Part of a small language model's weights.
Training: a variant of Muon for these matrices, 374M tokens, 11423 steps.
MLP neurons of a small language model. Each row is named by its layer, matrix (up: input weights) and neuron, and shows model dimensions 128-223. Each number is 128 + 32 x the weight over its row's rms, rounded and kept within 0 to 255. Numbers have three digits each.
Before each neuron's rows, "fires on" lists the tokens most often at its 100 highest values on Wikipedia text that the model never trained on.

fires on: "(", ", ", "As ", "as "
L7.up2338:107078123183106163111223147105094180147176151098172172141151048141118161089062121150129082097142131132118094132132099155104144143144181126123163126158130149142148081132167112094142093115158194102130146154140109191095182089101086084140149145118155154072133208114102167117127117146130115143

fires on: ". ", "SR ", ".", "-", "Highway ", "NH "
L7.up180:089086108085122112085061083130158217144104148082117085130142106101103129167140167135151183136134042147154121197173152152109073134133157080153157164135154159112164095122155109144167110156096102083085080161123163171137134105162111078113134170096166086166153179114161120148152133124072088114

fires on: ".", "his "
L7.up1842:117100145200137157127117106143078094093116120195120107151146191104162137098179104114080093117157142095112111063134148160060134136198110109019123126149144106149155085053127109119109139146165112121155154141156164170189130129120140084084076128150120147130141096174158097097122122167171118145

fires on: "–", "-", ":", "| ", ".", "- "
L7.up73:149147120109111120147129096139114055119100144150103114165049110082165043133144153140174138097123148114168125156140123083125136132184145132152125121078141184103121101155107196131147150095095101120092085103095116127114117157143052165106145157103106141147094183088149119088190139189121184166

fires on: "P", "th ", "p"
L7.up300:118149098145099104176129127143113066093118066108124153064133103127099205166116100179125119110112162131081157119189140139108095139143100091138098199140144074115123115109099131100139125159148209078156145125094162135111148111115128124066142119070124143105118139096170118136175127138123177151

fires on: "on ", "of ", "and ", "near ", "along ", "at "
L7.up1103:152186107114194196140149123108150121154105105172155166178096131143138127157095066125170131150118140109091151139110097080135097177110111089102197076152082164142131121118097158183059122145136065130151174189107091136102116152155092127153176143130109113120120135151097113180077149138121129077

fires on: ". ", "\n\n", ":"
L7.up891:102137134142077135055116086164122118146162132095088187104084109135112125096178108089127176146154136136147124108123092129100217147120141184151091116117153130092116152109116198161080132151123065138163074117101156103138148089100088112137180075156154158134116131095125138194169128153113165161

fires on: "\"", "ass ", "The ", "the ", "and "
L7.up2544:176131160174119102124174188116106129117166146175098081119162140120170119140141166141199163153121152160134116166115154117071140149127140105110149097110111127166125096091101083125166125143152111081138103189107127106052136110142131122189119173180155087123096145072146120199156131091079102125

fires on: "at ", "from ", "attended ", "of ", "At ", ": "
L7.up214:161114180110158174126106189132130070137176152132137114117098120103125069103130121088103185121034079098156174099115117216131095154174124144136135140183135114112156086149171148089103139110090158157124126159118188160129053116143141106096077123130124120140098182112123101160143105091131155160

fires on: "the ", "\n"
L7.up993:183154091213120125089164121152078197115150174134146083154164219099196119104137137099135165111139171119183105113129172158146112042085140101093132148146091105091179167138147112132109088040108162133116147212148138071126154130099158167122171107159093113109064109089100120159165149122135061117

fires on: "\"", "| ", "The ", "s ", ", "
L7.up1211:099184164115080137112118116060107148151134220111133156146081138123137106119168166133122100097124172143158115156110138177094126147127141165122055172088073153143111115114080119115146176128125136093092130165183107134116094136113161076108132159116162139149122107116171161123159117101130146139

fires on: "and ", "her ", "a ", "his ", "two ", "Her "
L7.up1308:140138141180131138116114193094110204112169167109108136160099204191114104102108090089164096102140142087131105097118090110139051130147163139168127124168114192099144113055131160108136178160112145173058094110108092059166084082160134156085161089191094079061120135109097154064125060154144098164

fires on: "W", "C", "St", "F", "A", "V"
L7.up2163:128159099124104086135033185079133134079148139109137078089154101134159165131131058125122088150112159050103148099106154095175075108110175117175115185096097119118180069122089095113151133122115127113095083081144146152085160133099125102148135178111041120100078194145130091137102090146111134176

fires on: "| ", "– ", "- ", "USA ", "NED ", ": "
L7.up1391:060149115133131144143121112154135127081131172107106145195166185090123101107164160143179109167076122119117161031146092127096119137122121083073129131092155167139145154129145137150155179141108092107124112102093124104133082128103134105055103128107174123086087143151136149102152109103114112115

fires on: "to ", "To ", "-", "that ", "a "
L7.up1192:132132162123156157144129156121081142119127133095131142102113146069110150087099149150128134145148128079082186185114140127185138133183117163103099108116090130122124128143142122154127147133169114103031143143080111103116119147144177111079124143073154134106112110117121138083180165069134213149

fires on: "| ", "; ", "–"
L7.up2138:105118112072157175158199127150170095141169127121105182070081184055088136148109095161125118093111175135128141157090196089126142089106090161130151134121169107125104053155152127107114110133088160190125155175179103160117125127087090136103166145104104144146124148059142175129147182116066163160

fires on: "| ", "and ", "to "
L7.up2238:108144106101154112127076194094099121138171145068144162177115149128136125066107086112148097169139117118126175116154096166092172143132089110140114160110095142126127145177128167154099079118173076136113050162160127116163138151160133138128082176167146132117112122143139054126103146132116142150

fires on: "the ", "at ", "his ", "s ", "and ", "attended "
L7.up2631:150141161104139118094144141172157189155132160164142164138113123155111174129140069158094127095134114062129134118153157174161113210130097170144164146069202113129153119145165103142089154118124166113152136147156190107126081149100096151154094073126037140158148113091102113204082108087126130100

fires on: "as ", "th ", "As ", "0"
L7.up1291:153109176100146131096121200100108103221136095119136106126125138177118086164137129153114107100128205126165119135139133083082128184085133096137127120101121165108152155157144088049138113174093158174123093088053105121133089168061078059149125141112125174186131111102109074108107156136125162107

fires on: ".", ". ", ", ", "(", ")"
L7.up2576:150207066162120123150133185048163156132069152157086148144069120130154122110154112131176131113136130151100097106204139134125131150176205125135109124101105138137189139115118154106121177178126172086135093133135070106118189148102152151163140121090136118201109112125098124082125135094121103179

fires on: "| ", ",", "–", "(", "-", "."
L7.up374:141112141177165145099124147105155159168129146159154085120069118136175168195148150143119118116120046080135119108156104140059166112132097121177168149142057199127073092150084103119149134189158152148165161119101116049141171152154097169138080171085140139162095141126122151087107103087151109129

fires on: "D", "had ", "d", "it "
L7.up802:130137124143175128133103119140137147129135150115145135133125158169118138126132109114137126100097184135166110225125094173154171125153144082131150169177147108110115154114103124133109125144106106115111122078151107129172133079144109119215161164131128126145149124126181160114167099109186093079

fires on: "| ", "w", "to "
L7.up1598:084118124131124110116187149185061167128129187109096121085163156154082154153121125148149117139110100090112167104097108062146132157156047127112128108101130177096077071091135136175095165115100156114090102133096070123154155134133096083158153116125123146152081157126091113145128145113130178179

fires on: "(", ".", "Small ", "-", "″", "Al"
L7.up2288:135150150117108133096101136128147139142111107138142113128219116078135113147159131122121142167172097113125122137102131087144059146093137124149141091135104160168143103116157119118139110101125178207167102237137140133092123159096152121156113154122158114097164157103166181138129106160113159162

fires on: ", ", "a ", "the ", "and ", "mont "
L7.up1453:106163159186165123113097152098133157162110120098080123105123110176118139146142174128146099080117168149115097155137111158063119156162168134107194138119122159108098118155161098143188212127069161172152148079109083116120109103170143136125143066126113087171125139119161133119122172062129135060

fires on: "(", "| ", "4"
L7.up1690:158058130172147115081131126119135123062184154107136142128161147140147096126151091137141145111149107131115065120075209143173097140057076110118035064160111140135104089080162177159167172160072203153145117133043148132124153061113139128129150131096147145141119146139116130123121149140128149084

fires on: "| ", "(", "^{(", "W ", "1 "
L7.up900:143157140163162130145093122093152138154104078148147132141104135086119144136173092159164190189130115132150151092065183122155165141096124145104093086108129137152146115166165140129102094174142124129111135033171135068051109101088188098116171144124113114145067129146163111054066124148042152142

fires on: "| ", "a ", ",", ".", "m "
L7.up629:172088139058087094189188111127124078113108215126140083141149106147161168176143149148140116174179164120116160124183157129093108125189167182137156114122060142164126150128203144129142187112062201138127066103133117092135086107135131150095142179073165079179183132122134098121096157120125136165

fires on: "| ", "and ", ", ", "the ", "(", "by "
L7.up1199:140107127156075103187070094093106180171084167082119062116127065062080116161150130096111148099091112047193120109127173128110100184124082159122108165193132041079063078146082129121129151110103216116177104111105106113087152166151144086084133087130129113146096192132051120106106169123146132162

fires on: "| ", "the ", "Male "
L7.up1465:133152153111139140142119119099183156074107100097073108148153190101132085141119133175063098137087115164124118090056099132149143115143123078076117136124124098057139139122183156128177163128136142125129154105148069150140119086123144119138104159111145128107170148107040134123179112107060139094

fires on: "| ", "Yun", "'", "Jason "
L7.up2150:123127081198080107087086087137168148107158130082135159097082162100112070118132106223125121143148156174144139102090181087117111126134194108084115105140072122130113166142143085123118119114130098206164090118115122179093123115176119167147100106093158120094150132137148119139205145187137121126

fires on: "high ", "High ", "-", "higher ", "elementary ", "highly "
L7.up1133:145098072136143114118123123117145115136106134166165099137079129105143168181043143174151088128141095135125157102155160133144140111183097146097148183157128143100154141164151142138114117153075101158102165177162091131129098085091177137141177109197125145094061139143135119078130141080136145164

fires on: "| ", "- ", "1"
L7.up569:110101148129203079107095132131122124097129176068152218157105147157121122120108094084129138157073131075104141104099144150111085136142095119150128118138125095170127186196146118189171161145184169133151093098120131129139119116079102133102097147161145122102107104096138157102104132091136150105

fires on: "did ", "to ", "–", "not ", "do ", "| "
L7.up2608:132129096148095157118094070154164167144182134130162081129149141127151165099053103132113136098148144129194138177168126152124136126108130067122067112102140119137112115163080088137107135196132145136142153127092131146158088132140072141161164119085143136075143120066109147140149180164118100092

fires on: "P", "| ", "p", "el"
L7.up2129:119221103158132087102155091181161173091151073136159161116139133079157221166136057214115130197140189085159114133188173131141127132115107171171163118157117116078134128197118147073112060128127167171135176119115159157136116159095078085131120149102151142105110092150129088097198070134140083143

fires on: "the ", "'", "early "
L7.up1400:083114088180167121142098161146100135162124101144154092136095104129144213134103115071124122108096130157087180151131144113164155154161203153106076161178115110165141152178105176117143160108103182131103155184110116089070145119085124105183161115122119127143123148104106106086107086107118178126

fires on: "as ", ". ", "As ", "- "
L7.up1242:101091179165175094092165104156138079160116112128063158122098104099161141116140114116169133121126173090096126135197157094104160134122139111094050104131105216103167172141088050133126160185139102136119116107099131157085111114108165084137122210096091099158107143126101131170134184090101140123

fires on: "U", "al", "de "
L7.up918:143111104084126172111118157096117068124133147083126021169135136166116133092136105070018121168085096127158107127143160158124131159109098118103143069100130193111125165161105091133131141098130112112111210116114153152095151116138123134111124176096061133141070115114139073099178126105156118129

fires on: ", ", "(", "), ", "played "
L7.up204:118161134117131100112142149101126166117122101067114127185162141100089088090124116095203147059170122139105131147165127162105073121143053090085117179113124143129118081111148161098118086108210179102104136148091146136054108123128119152073152109124112118072177182160125129144165150018139044140

fires on: "| ", "the ", "first "
L7.up1104:110143114124161046071165109146121117191123200112129088105114070096153190149124122135081109149096140154099149089097104180159114060151164125025146134106123117126119133152134098137129138133155101121056105097113154156070104141124125097131130107135152131105123180143137098160159141103081117111

fires on: "| ", "- ", "on ", "the ", ") ", "; "
L7.up2493:157089101104180118105126135132127137149117114169122170174076077176120120133119148073165162144112113057099105148180090159093133066161092097184175120149115141175200103144137154105152165115108091107118061144090195133108174130105150086152138158164077147151132091158132087169121149110122128100

fires on: ".", "| ", "(", "; ", ": "
L7.up2612:109128128134112197157088086109114125124142098128138133146102139137202171130165109166102190182108133173160191103183162124079139140089129140127099130079116150146155158142079149159139152108152083131185069125177134112123056160081157118156075146104172130142127136121117088129044146119124119095

fires on: ".", "| "
L7.up63:155103137186136140118139108153083128153082161139109147118173123156107155154097140091129132124173076126134117133127138094058077104129176113091166191156055051133129133147119103146171217162177079110110166096125133185164124096147138132116174121147094119133143086165080119084071143102124078124

fires on: "an", "| ", "ar", "\n", "un"
L7.up2077:134157098149153147121075079093118096085129144169065058145070161074150092150150085122165106130198147036107094100131159137167130142036143098124102115133158127115148087127134142093154154136100114155144106163133104152071129172141099109127139157057132221114178163140086117147142159128142142064

fires on: ".", "during ", "During ", "held "
L7.up1730:082182151091157136104091132100121157088204134154142128130169117142144145108132125106102141127141111094118073076149127140106083147121147109172092141156186132144159108136106145145157125163033144085111168075141127141116112131134134095092155117168154148129082117113123091184135154149089149154

fires on: "a ", "the "
L7.up2028:111136124111119121180115112082173071158156106135055138148168131125119177185124144169102142184170119092072137113086068125109096178095080104141141193098165116060107101144099107149160158159082113199025098098130139132176105166160135149136151169151087087170128098130092170142128123072038110144

fires on: "St", "W", "R", "H", "N"
L7.up566:091166087162198144150115182127142135092115156124183118068121169122132171093133166152135027116104114164189159162129056075160145131132134151116103174125098111131138082122122106147083188121146129126104143150114179166103138150091119053142138179151113146085104133188182174181111103134118143173

fires on: "D", "d"
L7.up1499:162100149141081138139094131177129095162096179165082084048061152090130169101107136140107158120161205075100164130100145125126120125134103117144169130083092090087156161100117204119072113106073145128108109132139118072149151092131097111086163160150145117160182147112164127084151066150184150122

fires on: "as ", "| ", "and "
L7.up2534:070120123104161112087098073088095158178069153139109075181107132123138146128076069153136076055109126091089109120131083094130108165120113089108113199157160134146120080109147090148105146133145100099113165097153125143124099184103077142114165145144119099127148181094187107194158141146113147048

fires on: "\"", "to ", "'", "(", "ay"
L7.up1785:167138105160132142098142125127148028119164107147179095134141120106076218167089171111153103110098108129126149080162168150129117142143094115123110107148145174119101145092107100062188081161168151164116175144142129157154136184130126086154187085143189165157163164041121129132120173180136127105

fires on: "of ", "along ", "at ", "in "
L7.up140:191177133126139166135172099089145102122111114108140107127129133107126206164148111106171086103113078103090112161097218136144094142156128116088173160150159124120187132181179144107135072163092072094124066168066167102114146057152120126204140109084165179140130108073133094166160169094133133102

fires on: "| ", "–", "."
L7.up392:121198149122165111093131064083134177110110188145133149142090128164149187082146166092121172077112093087109136144154114075116129049107122153178103101122096076124124151141112078132114134089137140132128180156106173102142130123134151151075078067140144134141135134109063171168152131209112176107

fires on: "'", "gr"
L7.up1231:098125130133128082112164167135120148145105109113142123095070109108160106126178105158119107159139131155095109088117093149205125139105124123090119149060126114147129171092130201129161102099088135080150150115072228142144090148150154125075135165153120106144107130137116143137167109156109195167

fires on: "as ", ". ", "out ", "As ", "because "
L7.up306:114156203119159143112100084121159104155151090130110167094074146107160144076111113133149111108122136076144143097155116069119161088146127157150110077118145112102124116164107168155144116118078130104109113136124065120182173111138146157169150144157135143133140120174123130170099140095159140190

fires on: "| ", "to "
L7.up2067:156125119087157156112095118110154140117089157117174190189118098146077180144123091139124125048099093176113136135094118176105144075113119144128153160137152133146124092098070160119100142087138126064099133144126170109121129188044110113102132148177128103121111101116144131140142189116091164173

fires on: ", ", "was ", "(", "were ", "been ", "he "
L7.up2074:132108146167158157106110124069148185154186119143106170121114065169150094091107145162127154120125187137147127096110089147106122130065137133118115132115117118106118165126119116145121163158122137130124151118121160103143073148170183126175116134122069142120091196136082143085175116190135160122

fires on: "the ", ", ", "of ", "- ", "”, ", "Latin "
L7.up965:147092135124117145089138125093090136080074165111153176111097136104136101094065108073122155157104148144070157114107103162096124080125215113156103181146100089119118112152160155161115168107157048177149129106132176077114137140129176102127185092148077109142129133097130119140141119135093097154

fires on: ".", ".\"", ". "
L7.up775:121151135069162086117139118067157132101104131163106174095132151097131151157149160105089181151158140118122139120147096114158074127167100110134195127164138153120130140115118126125133156154122128116103118144162127155135178117139143132098175130105148188075132117122089105174088117190156138082

fires on: "| ", "win "
L7.up491:144183113098169164183155152132098087084132113123171143155098077123082103126139167132083179077133116114160084146083172095105182115098091176103176093128139086123145140121139079136128132177101104143109138088081108104102104176094103134115172178118095142132123120193145150079194127134138137163

fires on: "of ", "in ", "led "
L7.up2301:151132155174208151112068132107088122165155192119141085126104163169105125167150093072106149118138110085148091109072087070113124120140118083126141131135135160151198163122173146153165095153074110088149122100176129175139173134076138048163114154055231146106117151103128117183138130098134057127

fires on: "d", "to ", "202", "would ", "Party ", "they "
L7.up420:163117089142183116165085112083122121154103150195141165141114144158088155152121161143157129143124072104111207216143112147158144165168109120065066154108075061106067114126184120129116158060201132089086135147096108142130108112127126112079165136125135115195105093147189164162193121182088171151

fires on: "a ", "A ", "\""
L7.up22:160135125090133077141132140123118108150141096146152107128136132114165246131114102098116087137130121069125143110151098144146127149141077051147109106152153115171092148148078125155164106102178156148130169104107104096144107174090125092096106147144130109129108205058080185140104042106155095141

fires on: ".", "s "
L7.up2208:084155088076130111150101103064090135141096186124082113170130141104099159122099127119150186081089137078130104102070103109108091135091122098077050060115139161101082105130072162182135142183081124159053131097110151085105128137139122124191133100093097081085134116109101140109150158120087157161

fires on: ".", ","
L7.up975:210157091168119096098117153122086118135130115162189070146095161100150175165119146165124117093108145140098081084212125150118132112193100162059111127138144118107099141097160103184100128168150100136094073146097126122116103154148055146108144125138164115160162114072173136150137167109117142087

fires on: ", "
L7.up237:153151072128165173088078171102107145174101110117096159149079140182149103142143109111153140055162146091110171122105087126148181179147110147095156151125085106123082131105129098129061099142095120120052136156140105149149159084146148127085087057086105098157162147163143163099188135193086120157

fires on: ".", "In", "and ", "I", "oin", "in"
L7.up1948:113161135138114117168103162142093168157145149174168075071109133166222130129184082141097172162133146159144121150128180110123114147151139112157186150143160151173168177143087124138123125169098101129104100143111140107071208128109113143104103126099125192104136150098124094179092086093090125090

fires on: "\n", "| "
L7.up455:124129106154088123122154060142101138089116067146087149071172110155152101112139100107114140147136135137167168166107092103116173111147102022085128151146090090100163121156165179120107129134166160157103119100142100102116128128078103160102088176121123111159063148127049153139124163184096107109

fires on: "'", "0", "199"
L7.up854:123119122195162137190173125077100140140119162115174155098097061094105140178183138058116139098125091147165255108112122089164167105138136108155072137150177092064133103125122092127136097073118101132125114236158105120141153116122167135117130118081205118063126129119098145168121110132125166139

fires on: "at ", " ", "to ", "as", "a "
L7.up1866:183172126123207114103118139135154120125150121116200140207193103152118172083187117167106166123126133128212135199128157097141140127152132101197131107087110179092101160197145103088100152136122150083112118084123106097124134122122055106114172091173107137095127135058064122152111150141145156199

fires on: "the ", "The ", "a ", "-"
L7.up1320:124131095100175134125139120156112124104127167147160166147081154157162108146132149159139176077074166184071122151127090175117109137138097149199120143146090123164130121176164109130144168136142192185143123061155141113098083131146106109090094104147155147191214089092130140165155163140155142145

fires on: "| ", "==", "of "
L7.up1070:111182113178134121109105115134148130118163122100106154108128132155110135120102147186143174120072106093075108144140176136089078129094155095093069112207125166127085103146138146061180129097097161090142114164039117167130088135093180149106220134168112105154154098153126152167077130165111147141

fires on: "the ", "The ", "Central "
L7.up1049:119128101103149121163112104159070131160135108125066113167127093090176137130095112131172182125079078208184102187083133133147130127093125061106156142084139158104079155113081091136118108114152116142137127091055160131140140141129109090113137098168135122126132158119124126175122100115118111128

fires on: ", ", "and ", "a ", "studied ", "of "
L7.up984:153201139122122087134113170059130138099095150116100104145127086160139149183101127131096117092036147125122130109068168141112112081112149073083157143098131167142075172122124095086114136172128132081186148117114122108060200160199155123128131099126152093108114112134122189161073171107157116118

fires on: "/ ", "In", "in", "out", "D", "sub"
L7.up1692:148123176105115171116129147141092143104121173133157176142139158121110139102090163153113159132129119078081171165136142106083138156100143174125147186177187121160096139103144140064124158135123123138163126118122138127114136074126104101139140108113074176116167076132131169123087147125107133050

fires on: "| ", "and ", ", ", "There ", "was ", "– "
L7.up2369:071106088185178137097199107088133143062208109124112120134156138163214101087141125111125137098155176091143131111184061113094050209173116089088160172081071119059180169151169142156108150158151131145057107146125061049120144120075135102094138139116173104134074135048133121084105094092108159111

fires on: "| ", "; ", "aged ", "$"
L7.up2139:109180085150108146067158152125024127104176087105174068148132151122183138148149131150127155096084154160125143131094116105138120127169120100088126136139105177102164155118146129146097194167117128113084116184094100161126131108092104103163128127131179176169089092078185141105172137113118077116

fires on: ", ", "– ", "on ", "is ", "with ", "and "
L7.up1972:100127146154139099066110156129128148093175126081103144112102132110159130165148107074157122154122151074118137077163119158161146154170119068087164132115156106140133162148195116125099172175128061137096145119117066057109177121091129108159107104083103171085101176063132094075099165154078145080

fires on: "his ", "their ", "the ", "and ", "her ", "its "
L7.up846:131119137118123114139141142144160115177204132149158103134152184162118125123161119128183203075160164109162190123168141102127104105129196087126111100148150160091160122102135090113183136114125170142133100125133095109093066159154111104092104150124161150182144103103181122078179085070040113143

fires on: "has ", "have ", "and ", ", ", "also "
L7.up232:084143081120118207172100132151120130163081172110073151146141102094145161103131144107091169081069103132087121075209163131126146125137127105178129128141194138090055119110128093166166193167128113058132124076202167114074152102118128089131177076130144123135121131182124148207143127120065109124

fires on: "an", "un", "on", "Th", "wan"
L7.up225:165107114094132111105075066116111101118079145146085076107081140095168171089101119096160093147160156117086097100103118138111098116146119090138048092080116119142202146097073080142089117127052208137141104115143131144154079176193129160120155142140098069163117148139194129123096162091143102100

fires on: "his ", "worked ", "years ", "s ", "season ", "time "
L7.up1333:095136102132153164076051075159131198114159129121109141166095164158133134105137064160153129084074147132093157057086069160083072103107176129183120100094115113115158086165140116135145114145103086143112123123118119103146144106121121085151092180095088109138108180104127089143109078076169076175

fires on: "—", "We", "t ", ", ", "qu"
L7.up463:104093179070148183108126106131103160147108135064126133207160124110083092124128160128110140084164137093114091089085145076132150149118141133080131145137172096079111153133150123117118130200125070058131123049129082132135094074108119103135151122130156089219122120120117155146088132197102135145

fires on: ".", ",", ": ", "a "
L7.up1134:138112142099155107123097132128078102059135093103129106144160134130160128106091057108084153141111125157104138116116157152151151157107150114100161149155122077095166048082105128106132130157127156137166151119157133119148056162146108163100122114173102164101093156094113155123096083136123115097

fires on: "No", "al", "c", "– ", "\n", "v"
L7.up2091:104112115140107103087111105175095172116128122151138045179137165226177123074126107037134163107148104167106090094113176129138122134093124122123180113190064138122107137078080111128064152103097144136139115130191136149115122121114109134081110148125115134166108175125142121091176087097159113155

fires on: "'"
L7.up1523:108128131145118110076119117123177173148160138140190111103105065114135198152122133167133133128070130109135161179134081187109146189161051100123063129117111126110139146184116097099148142182090137097162129143151122106076161130064139158142095141093150103113141093096095132129149112116138090073

fires on: "| ", "°", "L ", "$", "("
L7.up2084:134129132157143158069113128158146170182138112056086085118114133102122174132136128093132145122092124139110193159110173148097123161149129090101132103103140115056088085104119111124114156118149099149100158130063021151132132170084132133104132143073097149206156158079116150059138129133143063186

fires on: "| ", ", ", "- ", "October ", "In ", "and "
L7.up2007:126083124134197178168187195121125185122167159130118172048142106132093127093068111102145130112103147133117135088101093177083166117171127122108152136162141213112091133123149113059184125092140176126161107126132110100133102162138143132164140119114127145133120162137133125129175145134171145114

fires on: ", ", "and ", "data "
L7.up1087:132162143163119175130162140177137140108168107069155110085075117113173172121177069177163104117048112080103084104180186142142118085145130104097124046142139150124158149111105128187116092155161184085155181130139153153117078131089165135143104046066139109098122111150169081154098125122115115096

fires on: "| ", "/ ", "–"
L7.up2651:162180096131094104116116098163067148145158114084137143134154199148154103184134149150173171156119170155149129152125055112167112115183145103089025146122128073158138138133112099145101137100152100100093119130106123172162079183139120116121126161105179118131122103071125085177146153137108161095

fires on: "'", "Early ", "his ", "early ", "later ", "her "
L7.up1468:068113139119113120093186139067168104127147128144166087079127063100157160111123058120164160113110105101097206102132153134101169128150116131127079121125154126102154129142077178112118130141136126151163127159111162050115137158147137195141157187166147102135098142117109142182094119114173117172

fires on: ", ", "-", "even "
L7.up1619:057139126174119180118142091080097137120162167075081107043140137166125134165085062140120139127132117098090151124122102178133158118110154172134117135170109134126057139152110115146156106066187114143150123095129124160084164179156151143120177156159163105085140133102109169141132135112106081137

fires on: "(", "| ", ": ", "; ", "- "
L7.up496:105129124192146073145084083101092149114149072124118122230179113084118148095133166054118087111102165072152114093126120135145153143128084129137103130094125055073150169117155146115115160131126165175153064123040116070160115126086125148096183173065141145133063149158101123110126184076131103126

fires on: "–", "(", "in ", "the ", ")"
L7.up1908:140130049134159139160128113120091130132078125143175110146127137148152081128045147181135171094166089126129182138175161151124110078116081088126125143171115137173088116184107111129143151181157140167132078154098087101180171133127105156074117130144155139170076136182106193073069106138100161055

fires on: ".", ","
L7.up2059:124119112087134125131131127104123151096076174133063116142116176134154145131133183136113168094082109124091153094109126126077109102113103098107165133178161201138117114170135159102106105140095144147130121082161137120111085126185160110141093151128106097201114126133142160134150139116188147150

fires on: "his ", "was ", "would ", "s "
L7.up702:137100064139155117117098026116154156156176174147110103172112134088102150127119122110141120123164148075135073084159144168049115141124096111104074164041111125134119104110117096109111091136150133134099107141165126112161127080116128190169141183120146151150113180173145120164131062100064154118

fires on: "in ", "by ", "the ", "By ", "of "
L7.up1475:108098119133122136159074129152057209112088121124076076149126104176150191145081118115115078123137109096114116196070196130113139100207134064105074111123160149125156153072167136145140113145115151126178174118104101136108108129122088163142108167130154211131091119129095099117145139128097161141

fires on: "was ", "in ", "for ", "to ", "| "
L7.up437:111106166152152134177065134066106091132157114087153112141156134106070067123171067125094112177106109119149115122180081155139104060131103105142107194125140164151167191079100169063118117162088103128143137057115120113147104068122165161124144115130148100159111151153138097161147134138163139152